Weights of a small GPT-style language model, trained from scratch on English Wikipedia: learned positions, 1020M tokens.
MLP neurons of a small language model. Each row is named by its layer, matrix (down: output weights) and neuron, and shows model dimensions 352-479. Each number is 200 + 40 x the weight over its row's rms, rounded and kept within 0 to 999.
A block is one neuron, or neurons of one layer that tend to fire together. After each block is what it responds to, as a language model described it from the Wikipedia text at the highest values.

L2.down2278,153,287,150,158,254,70,193,266,209,212,206,120,209,232,224,225,186,161,291,161,267,210,200,205,187,170,249,183,236,211,226,212,221,172,232,200,293,189,162,158,195,206,198,160,199,139,165,190,195,165,222,183,184,207,163,183,220,175,184,176,228,231,192,220,226,227,238,217,146,161,264,179,217,263,191,175,235,151,191,210,199,174,250,151,175,183,252,196,220,156,157,198,261,165,164,167,191,190,252,207,204,201,120,226,210,201,250,224,142,173,219,193,195,221,234,206,230,215,228,222,201,142,291,219,235,142,245,238
L2.down3038,162,248,126,194,250,138,181,204,152,302,224,182,192,261,246,209,174,105,251,206,255,216,207,217,187,127,241,212,153,219,198,144,265,202,258,191,212,166,148,132,230,153,170,183,181,95,101,155,196,158,171,218,212,223,126,201,200,218,196,188,193,216,197,229,223,235,209,175,114,183,268,185,188,236,195,216,227,165,158,217,191,144,184,168,202,146,244,132,260,158,154,171,270,216,190,190,171,208,188,252,204,161,162,252,184,157,172,227,150,169,168,184,169,135,165,208,213,189,209,232,251,132,240,302,237,131,241,203
L2.down3278,157,250,165,193,121,262,246,196,219,216,214,242,213,236,201,232,195,156,182,204,206,161,166,187,239,202,191,213,217,181,182,189,206,234,236,231,238,187,145,148,263,205,280,192,110,154,240,121,165,279,140,171,173,203,235,227,101,219,186,181,144,242,283,246,228,154,281,220,202,120,209,193,193,138,249,226,152,113,150,144,181,200,200,184,200,244,197,163,158,191,243,216,148,177,210,240,205,278,194,190,201,232,212,196,210,219,190,191,125,137,231,198,189,146,141,293,195,242,238,174,246,251,192,224,264,183,216,154
L2.down3314,181,293,145,175,284,133,142,170,185,237,196,120,209,224,161,218,234,102,196,191,237,161,226,236,210,188,296,124,250,133,182,225,219,168,151,184,213,192,179,165,175,166,178,167,115,100,121,230,165,165,241,214,212,221,145,206,173,241,183,195,203,232,258,198,147,214,218,217,125,199,143,218,229,249,187,246,242,187,154,186,132,249,159,207,239,186,254,159,261,154,139,235,175,184,146,173,215,212,202,202,202,154,199,152,230,165,182,284,159,259,197,162,147,216,216,179,195,174,223,152,142,135,223,252,188,188,159,172
Responds to: Final piece of names

L3.down55,205,130,181,212,166,170,90,184,229,165,234,268,198,217,199,210,207,191,181,161,217,196,272,198,149,235,222,214,206,153,223,223,144,148,245,139,153,162,245,228,192,241,166,236,150,179,216,262,94,251,254,147,177,190,155,216,229,144,209,201,182,259,182,218,187,163,161,228,167,217,284,132,231,204,197,272,210,240,195,252,285,195,132,131,132,228,262,108,253,171,185,179,206,159,200,249,235,172,182,156,228,182,176,207,141,144,206,171,163,239,159,271,207,227,240,148,262,135,154,202,205,246,194,158,172,157,173,249
L3.down270,189,252,262,220,185,146,186,195,215,210,189,161,167,178,185,169,208,186,138,246,182,232,245,222,214,210,230,230,156,216,127,223,237,251,151,195,224,279,246,178,137,207,245,158,208,148,109,237,281,195,168,220,320,240,184,186,184,183,174,195,163,187,243,190,224,250,177,155,244,214,205,158,165,161,204,200,243,149,195,220,204,235,232,259,200,123,230,212,252,204,235,210,202,274,235,151,203,248,171,227,173,203,200,194,164,203,185,211,265,237,203,161,235,119,138,183,222,250,190,219,193,206,178,185,191,222,211,191
L3.down983,188,229,190,222,194,227,171,171,234,200,284,195,156,218,201,217,181,192,178,132,207,205,248,117,150,177,206,273,257,124,193,160,158,134,323,132,212,179,154,191,199,155,149,195,188,187,141,209,252,187,203,176,216,239,162,216,188,164,233,201,162,254,172,179,229,260,179,221,254,166,266,132,200,203,194,241,183,301,246,165,192,158,259,165,250,224,208,168,234,205,170,188,252,194,211,152,209,169,226,115,205,139,143,226,203,182,233,254,177,195,182,167,186,157,218,176,173,210,103,187,245,200,233,219,211,167,168,163
L3.down1054,180,190,225,190,159,188,178,169,185,210,125,229,194,168,239,192,253,238,154,131,190,254,214,229,178,189,225,170,140,269,229,194,230,200,216,268,163,242,189,160,197,275,147,172,163,194,203,244,211,167,229,249,191,209,106,187,217,249,186,230,264,176,205,200,199,163,147,199,215,163,182,248,279,171,233,206,235,216,232,176,227,176,220,212,236,206,184,144,272,146,250,160,209,228,183,246,193,169,186,151,205,213,173,207,169,225,200,228,305,228,200,205,257,202,259,212,244,185,219,239,264,175,215,259,217,213,262,260
L3.down1935,221,173,241,210,242,164,208,250,249,198,210,240,195,94,198,149,146,226,217,210,240,225,165,247,127,198,198,203,184,238,218,230,157,123,208,224,226,123,189,185,229,198,254,131,147,240,184,118,214,131,175,185,202,199,241,225,185,229,216,210,130,213,192,174,184,146,216,197,240,200,188,186,210,221,163,202,245,210,190,183,228,212,204,235,166,147,205,114,178,194,216,225,208,226,164,194,179,187,229,214,348,262,240,103,209,190,198,164,164,180,194,184,224,244,196,175,205,194,154,197,214,202,222,193,134,202,211,228
L3.down3288,181,145,127,258,221,240,195,252,238,181,206,214,154,226,200,151,175,167,275,149,227,233,281,208,161,209,171,191,229,185,154,117,180,164,297,172,256,232,137,140,160,180,183,171,110,246,216,208,171,204,242,180,251,214,101,171,202,161,174,258,162,238,116,184,248,223,237,165,197,129,235,120,244,207,196,246,215,222,235,170,259,146,207,168,181,271,260,175,196,167,142,166,224,211,205,205,204,225,193,140,228,192,148,249,212,188,222,243,170,173,217,199,204,216,161,173,160,178,167,235,221,209,181,211,292,142,265,204
L3.down3460,176,226,124,205,186,212,226,230,207,241,187,202,182,199,260,234,179,153,189,206,241,222,218,249,159,179,245,307,199,220,168,90,199,182,242,213,218,134,188,229,150,185,180,205,92,215,195,242,175,208,258,214,163,210,151,168,175,226,208,206,130,234,175,245,244,234,234,129,203,201,212,135,251,241,231,273,220,230,231,223,166,216,243,232,181,149,209,186,288,166,160,215,182,224,166,229,208,229,232,162,174,206,153,268,185,245,200,213,255,125,249,149,187,58,181,189,244,191,145,210,158,255,238,209,211,215,210,197
L3.down3813,223,295,156,206,195,225,169,196,171,295,200,189,154,275,179,189,228,177,219,240,124,208,185,258,215,168,157,223,249,150,148,192,163,187,206,225,157,222,218,157,198,237,151,203,187,172,221,192,182,218,143,207,101,235,179,249,186,199,306,171,190,225,210,168,252,181,162,204,180,170,232,276,174,215,231,252,171,193,232,219,228,225,225,163,207,182,146,239,233,235,267,221,189,216,157,253,186,159,224,243,186,218,181,155,166,230,200,186,284,183,259,238,229,173,208,208,222,203,175,271,137,227,269,214,197,219,211,267
Responds to: Final piece of names

L5.down1801,199,190,178,262,244,199,193,287,212,217,241,185,120,247,195,188,197,244,135,167,164,187,232,177,195,196,236,295,230,168,209,215,255,145,257,249,288,125,257,215,163,208,181,224,201,223,164,187,207,208,231,112,224,192,195,218,235,184,211,165,184,217,187,166,202,166,308,195,209,223,197,126,167,126,187,213,121,193,174,164,295,150,186,171,184,178,176,124,225,190,214,211,222,189,224,217,214,165,246,189,204,252,206,241,145,207,215,290,210,169,182,198,221,279,144,221,270,124,266,200,204,182,198,138,178,134,222,161
L5.down2606,165,200,79,185,189,238,173,242,185,158,178,271,132,209,117,198,250,136,188,193,204,178,171,283,144,197,199,267,260,193,217,229,236,242,189,216,189,137,214,200,125,172,157,177,222,199,267,132,185,145,185,268,154,140,181,210,280,193,230,167,179,192,239,232,188,191,206,212,207,169,167,192,214,156,168,236,151,188,271,129,166,144,174,160,169,209,274,245,273,203,190,163,283,296,214,184,181,150,251,155,190,158,206,240,203,216,241,167,186,186,210,224,223,264,171,208,218,197,264,221,177,213,170,229,228,199,247,189
Responds to: Final pieces of names

L5.down607,147,128,204,176,174,186,161,179,227,137,212,181,262,253,192,193,208,194,208,286,186,198,230,220,171,167,230,161,260,210,134,169,210,200,300,172,201,117,265,224,186,208,176,145,254,194,157,198,161,148,224,149,152,215,240,134,263,210,193,203,156,276,219,196,141,137,254,194,218,221,192,182,234,245,238,203,246,238,292,244,183,244,158,186,193,222,256,273,223,228,280,213,219,162,230,170,191,244,216,126,201,171,178,151,243,233,113,168,201,189,202,218,237,157,171,144,226,173,228,233,186,174,180,201,144,222,174,221
L5.down2898,150,135,187,115,146,185,192,254,187,177,210,191,185,213,147,198,254,183,271,198,165,177,202,168,239,221,238,146,192,194,203,255,209,176,237,266,199,212,226,222,206,295,183,243,227,249,172,178,170,266,254,209,172,200,147,211,162,231,188,112,168,215,198,226,172,140,228,232,175,181,240,197,104,255,182,283,76,137,260,192,227,190,237,179,208,212,153,240,228,263,134,260,206,171,164,258,217,242,159,129,218,242,184,181,198,232,184,278,140,232,142,172,232,223,218,236,206,186,201,162,151,232,167,180,178,258,212,233
Responds to: Prenominal modifier completion

L2.down1260,185,198,187,284,213,202,169,252,220,172,230,213,222,186,216,185,236,227,227,157,198,215,245,220,204,202,245,203,193,224,196,132,162,211,214,192,191,194,176,163,198,167,224,206,288,152,132,246,219,127,206,272,244,203,187,193,231,200,211,187,239,172,224,155,232,296,166,150,235,220,202,185,133,181,191,172,128,202,225,136,179,164,263,170,150,277,267,203,119,169,226,189,207,262,210,246,227,193,227,242,210,221,138,223,252,189,229,156,240,184,222,157,202,108,136,224,236,230,168,219,189,139,272,286,175,136,110,260
L2.down1643,191,237,207,231,186,194,165,164,265,182,215,193,222,163,221,155,220,218,248,179,217,263,200,196,254,132,185,176,195,221,237,161,159,130,171,150,185,204,206,240,217,176,157,221,251,228,204,225,218,182,206,187,123,141,117,204,166,247,129,204,213,208,170,176,274,165,202,200,228,215,164,196,207,231,190,189,142,241,238,238,259,87,120,184,155,209,242,245,137,152,121,163,294,181,240,256,236,218,157,259,235,229,222,191,200,154,277,303,175,234,153,191,230,263,282,202,172,237,196,186,181,209,192,187,225,191,165,148
L2.down1816,164,148,203,192,200,217,208,256,237,190,224,234,214,175,218,208,201,228,127,163,290,173,212,184,197,179,183,203,203,260,133,194,161,119,143,191,190,203,214,212,165,205,208,209,169,255,183,286,286,140,230,220,208,201,156,206,157,209,129,176,244,248,230,155,178,151,200,177,205,211,181,263,258,137,260,229,113,155,228,223,173,210,183,210,184,195,195,172,161,165,197,221,230,205,189,191,206,194,203,187,149,220,157,194,245,163,245,246,142,175,222,184,149,223,231,231,251,279,163,55,238,178,179,222,204,192,206,155
L2.down2647,170,183,228,205,145,214,227,174,160,196,202,194,241,190,193,160,201,229,270,234,185,261,161,230,211,199,157,173,215,232,224,146,180,197,199,277,220,142,231,237,227,162,276,234,266,160,217,178,178,237,229,204,198,207,235,186,226,188,200,203,136,163,274,219,185,136,183,183,219,288,213,176,154,211,318,208,196,211,244,164,219,215,186,233,208,165,203,151,136,273,240,233,288,118,260,240,186,197,159,241,260,212,211,196,176,158,135,146,159,191,276,188,222,185,246,168,167,197,188,170,153,206,123,214,140,223,176,209
Responds to: Introductory phrase boundary

L3.down54,170,196,188,163,189,222,217,251,181,198,230,193,198,133,205,200,231,213,250,216,198,226,225,218,199,148,339,294,242,211,190,205,207,255,158,149,132,177,186,208,230,184,225,200,109,223,218,137,192,197,156,115,229,191,239,137,180,192,250,249,154,175,228,173,212,175,209,194,142,231,168,274,233,155,197,231,177,198,132,267,162,277,153,255,311,96,237,220,249,152,222,274,151,241,191,186,225,126,231,246,270,189,255,218,257,204,154,168,178,234,155,263,258,203,247,158,279,218,183,101,196,213,204,175,210,137,174,98
L3.down170,146,201,162,181,201,266,181,235,243,120,200,186,260,216,221,258,126,168,171,188,180,147,108,248,206,164,182,191,154,260,281,241,195,136,134,187,244,215,197,203,200,257,180,227,189,302,184,223,171,220,163,209,208,256,166,179,170,185,192,140,76,146,216,173,231,193,145,205,206,196,182,219,260,150,248,202,127,179,253,144,185,161,188,195,242,256,251,282,205,254,228,227,175,193,195,195,252,270,291,238,211,169,257,207,164,226,178,179,242,233,231,158,200,201,213,196,230,216,145,230,220,260,232,73,218,281,197,165
L3.down1293,216,221,146,208,149,260,241,180,191,207,148,189,217,227,290,196,219,220,171,229,169,213,138,288,270,198,242,132,155,156,195,203,198,223,172,280,222,208,227,198,214,253,193,168,206,236,161,183,261,155,226,235,236,221,191,106,190,131,175,159,170,199,197,76,204,187,149,231,225,177,264,222,251,249,273,142,141,190,214,215,245,191,152,256,152,193,187,129,159,234,162,266,235,255,221,186,201,182,232,229,272,111,272,212,169,182,247,275,138,320,267,220,132,104,198,176,140,194,221,149,234,231,137,199,219,146,151,200
L3.down1298,197,188,266,272,252,180,122,142,218,154,230,213,202,162,184,180,192,195,225,180,214,263,221,202,233,246,159,176,242,153,201,190,239,204,217,251,216,203,202,159,169,184,244,179,204,179,144,235,233,218,238,175,224,223,159,116,277,187,226,231,163,168,205,222,194,220,203,154,114,201,259,180,203,197,167,211,156,217,237,252,231,181,224,204,268,182,247,134,220,186,125,173,233,193,194,211,176,157,223,214,148,221,134,194,165,176,229,141,101,155,197,207,199,230,161,135,158,184,200,208,125,185,224,250,195,275,249,182
L3.down1630,200,261,252,163,246,206,252,256,198,214,185,153,162,201,163,184,207,157,146,156,188,257,190,208,219,217,214,252,146,222,223,177,202,186,249,177,297,173,233,261,187,197,158,198,148,268,200,156,146,259,200,213,233,249,260,145,239,138,290,232,117,241,146,181,217,195,276,137,159,277,227,206,195,191,154,138,186,310,118,188,154,247,204,190,185,229,217,147,229,287,177,171,163,227,212,229,160,206,237,211,234,211,144,230,264,181,218,205,184,146,201,228,174,136,211,178,257,190,167,161,237,276,213,175,224,66,175,147
L3.down2683,122,243,173,238,204,252,215,194,228,294,152,184,213,200,249,199,251,201,193,194,231,238,191,178,220,186,267,190,209,226,205,153,198,174,208,209,140,264,279,243,175,244,259,107,211,155,141,215,220,146,165,159,182,194,186,159,228,172,163,232,139,174,228,215,185,231,259,207,197,231,214,174,187,173,150,232,210,262,123,233,137,203,188,185,243,169,136,153,253,241,262,206,187,192,182,234,167,159,195,144,250,221,184,187,272,214,214,203,205,157,162,228,205,101,127,188,220,176,198,168,144,283,224,238,258,135,175,173
L3.down3299,217,181,132,258,189,263,180,195,191,214,140,181,168,238,179,180,207,158,168,230,187,169,233,247,181,216,141,178,207,199,211,162,210,142,217,143,241,258,244,167,174,202,121,192,212,215,264,201,180,143,193,95,181,131,193,213,199,237,214,216,265,233,287,241,188,264,237,223,237,195,206,210,203,220,241,214,191,219,242,187,210,220,248,196,200,293,224,273,236,199,178,229,292,194,197,279,246,186,186,241,204,202,243,262,188,293,213,179,234,267,229,163,201,236,186,133,203,236,134,145,228,238,279,196,221,181,222,144
L3.down3372,212,210,179,226,197,158,146,230,174,198,208,212,205,220,235,164,208,208,219,124,170,258,270,193,218,200,164,134,207,196,224,242,140,180,229,135,146,219,195,251,133,224,162,213,200,178,176,229,162,221,206,175,239,224,216,170,170,187,132,175,172,168,157,141,183,207,307,200,211,199,198,162,220,179,181,173,249,242,336,194,292,159,242,163,244,199,200,171,196,234,167,180,208,183,225,176,229,240,223,278,250,218,217,219,221,216,249,194,127,216,186,120,170,350,219,211,180,195,220,252,227,230,202,163,252,191,214,231
Responds to: Conjunction after comma

L2.down1291,148,201,181,227,253,221,141,228,203,183,176,203,232,208,234,216,154,115,274,212,185,152,253,213,218,156,177,204,164,210,114,137,160,200,194,225,157,146,188,211,194,200,147,113,190,190,205,194,181,143,171,205,292,255,185,212,169,272,211,206,142,262,227,239,151,202,237,245,207,183,159,235,235,247,269,217,244,156,259,172,283,248,142,193,193,199,174,253,215,229,150,164,187,147,169,184,209,137,206,193,190,221,248,203,241,242,193,235,253,215,160,178,194,229,227,228,190,162,110,247,223,154,120,204,214,275,193,114
L2.down1444,199,224,274,159,175,210,258,139,221,117,182,184,177,214,213,199,176,268,221,196,167,145,184,222,265,268,192,223,148,182,176,211,179,239,223,157,225,203,155,206,228,224,174,191,180,134,215,230,186,219,113,176,270,250,197,222,208,265,279,184,247,185,215,224,239,217,188,186,192,234,191,159,231,158,214,214,205,206,243,179,257,196,209,196,208,247,246,152,138,166,194,213,193,223,233,266,198,188,232,194,234,236,186,204,172,245,190,180,202,167,208,208,117,206,246,309,252,257,235,177,214,201,187,202,255,157,166,198
L2.down2792,160,197,212,203,289,180,166,204,232,226,166,143,254,180,207,229,137,139,154,199,178,143,220,170,192,228,177,188,136,246,112,239,209,157,176,196,171,212,255,168,177,240,178,178,192,115,231,226,187,153,204,181,260,223,189,201,214,274,224,161,233,174,193,224,317,201,170,192,155,118,237,140,239,254,166,206,253,181,180,214,155,208,215,173,159,208,175,306,234,167,166,181,143,249,161,205,126,165,225,284,222,209,185,247,167,242,174,199,232,203,262,219,181,251,160,175,226,204,212,175,230,180,238,155,230,216,141,156
L2.down3172,140,192,245,155,163,204,211,160,258,185,214,168,251,245,214,186,221,147,214,233,190,202,197,191,207,158,187,224,244,274,231,163,246,201,199,190,171,170,216,151,221,175,214,169,274,232,218,221,201,137,255,177,175,217,178,101,168,219,202,161,197,154,193,239,137,211,150,239,211,198,165,236,176,104,215,183,261,233,172,176,180,169,218,213,187,197,209,235,233,207,198,222,235,163,187,175,107,197,222,193,187,192,175,198,225,234,236,212,246,211,187,192,232,180,212,209,102,191,215,221,183,222,148,249,235,199,148,162
Responds to: Word-final name pieces

L5.down1960,152,241,162,203,143,186,248,241,181,193,177,200,177,204,175,189,202,214,184,200,209,252,233,130,156,223,191,220,246,172,186,211,230,215,236,237,243,225,195,168,215,133,222,146,159,186,182,185,145,263,128,233,213,153,139,158,180,213,197,182,113,156,254,139,256,192,259,242,127,187,185,222,222,176,197,152,203,211,139,231,223,160,241,212,167,171,186,239,157,244,192,241,218,207,193,243,132,236,113,189,160,238,134,211,233,209,214,192,179,207,249,244,226,289,185,139,258,163,208,135,232,288,199,226,215,238,194,179
L5.down2346,235,223,162,170,186,107,272,158,180,206,204,168,198,180,183,201,180,230,188,148,150,141,243,225,175,169,231,150,185,201,213,206,220,151,304,196,224,199,245,247,254,239,203,184,213,214,185,193,168,233,226,240,181,224,233,245,179,279,125,198,218,237,246,191,212,231,163,194,153,251,201,208,183,257,298,174,247,206,278,213,173,202,204,128,224,169,190,200,210,135,193,208,196,247,245,168,195,298,140,183,142,230,224,171,233,130,186,169,176,173,145,224,174,233,172,169,193,284,229,213,106,278,177,222,221,203,181,278
Responds to: Linking word before second item

L3.down347,203,276,139,157,183,125,179,208,193,258,252,142,241,214,208,213,200,172,242,261,124,239,249,164,168,177,247,193,197,139,125,113,226,162,280,176,226,172,175,132,219,150,209,215,160,224,212,158,188,190,250,185,250,219,202,246,128,215,274,165,222,240,178,230,222,221,197,241,178,214,202,196,148,186,227,210,251,188,198,175,119,207,191,197,179,186,254,212,192,171,182,197,200,199,202,174,236,183,239,184,196,173,215,269,137,227,180,231,168,166,224,244,240,189,200,216,173,196,127,180,181,223,212,179,251,179,165,107
L3.down2033,143,178,226,177,170,220,234,153,208,112,191,139,220,150,131,179,234,200,250,279,133,193,201,202,241,249,185,242,183,254,224,163,183,184,185,180,174,179,233,260,198,218,130,139,275,131,291,270,186,227,226,173,240,183,236,220,214,200,185,208,192,187,257,200,173,240,149,158,202,165,148,165,198,197,202,195,196,178,285,176,164,199,169,218,143,128,196,146,186,179,149,197,231,289,222,193,147,196,203,190,221,224,211,173,265,162,225,168,184,206,182,270,216,231,208,209,152,170,251,204,175,192,143,191,197,226,230,128
L3.down2255,205,242,176,155,186,166,226,256,236,182,227,275,221,106,204,194,243,278,197,232,193,248,265,82,129,176,172,312,193,180,214,239,185,155,202,311,229,186,186,200,237,148,204,217,226,190,294,318,224,252,258,201,191,229,168,119,260,170,231,137,268,172,249,187,226,221,242,159,141,297,123,195,222,160,320,160,238,230,198,262,267,200,187,209,189,180,175,197,203,205,261,223,181,232,218,142,214,237,161,227,257,214,245,201,185,103,201,161,248,245,211,197,176,123,221,132,205,309,186,235,216,146,217,256,152,149,134,215
L3.down2464,184,210,204,268,121,143,199,177,188,215,233,171,148,165,181,192,169,197,128,265,258,204,197,210,175,187,204,247,212,190,240,223,194,205,233,204,196,129,280,200,166,205,164,141,267,191,238,210,204,216,247,218,194,195,188,179,212,141,191,178,190,221,242,186,134,253,127,233,267,146,267,196,185,239,218,107,182,262,187,194,109,146,227,269,193,136,143,179,240,211,163,191,252,144,191,190,224,171,136,239,162,302,137,203,335,191,145,151,240,160,254,181,190,215,171,237,235,200,220,190,201,190,205,251,230,233,214,174
L3.down2498,211,168,227,226,153,222,190,173,199,247,253,224,215,224,271,195,201,172,280,171,189,131,215,209,127,162,137,74,231,220,210,224,202,224,154,178,259,195,263,167,189,153,175,161,186,148,191,166,212,213,155,143,215,175,159,212,203,205,175,248,172,187,216,244,138,225,218,259,194,185,222,248,143,173,170,200,194,201,258,225,83,268,218,216,234,208,160,145,139,140,298,161,218,238,189,202,210,106,288,219,199,180,227,269,180,178,177,202,192,227,212,171,189,242,204,171,201,77,238,180,308,276,213,184,139,225,257,177
L3.down2703,210,230,136,219,197,222,187,180,183,205,238,170,190,255,228,168,145,144,216,151,191,254,211,268,124,204,182,230,256,184,166,158,210,217,237,208,222,173,288,171,139,228,248,184,130,242,234,171,197,123,173,241,198,174,170,178,198,210,168,132,180,201,213,129,251,259,284,289,257,166,224,234,191,259,159,205,224,176,231,182,154,119,208,177,260,200,294,183,162,249,229,184,220,219,191,212,182,172,257,222,180,114,214,221,177,254,250,182,219,292,170,160,168,257,153,224,229,134,182,148,280,176,202,246,224,205,238,105
L3.down3446,240,170,205,233,247,203,177,151,193,198,189,232,137,202,220,154,116,192,260,209,209,274,165,259,169,148,194,168,228,260,291,222,250,188,245,173,189,159,250,153,247,207,211,290,205,122,196,225,158,174,206,203,224,214,215,214,169,225,219,235,174,229,83,215,268,240,250,166,209,234,223,140,198,166,176,200,185,130,238,158,238,138,225,205,161,148,188,212,182,218,213,207,258,125,179,185,181,218,275,175,226,188,138,231,254,236,229,240,185,178,186,217,167,226,256,205,171,164,206,281,222,236,145,180,201,196,251,182
L3.down3812,215,175,187,231,164,115,194,167,257,202,213,211,211,177,201,158,222,174,161,188,217,181,227,143,141,73,217,256,162,212,273,209,293,283,253,226,252,188,155,272,187,143,138,199,206,230,186,196,226,278,188,211,188,233,291,233,197,142,153,153,231,193,237,183,184,185,258,192,167,191,175,252,205,180,198,226,237,169,193,203,123,215,171,247,200,99,147,273,196,188,174,157,149,235,213,227,201,173,162,165,212,168,246,161,183,283,204,278,117,165,207,215,239,173,212,271,248,212,232,197,180,292,216,149,258,218,161,200
Responds to: Final fragment of split words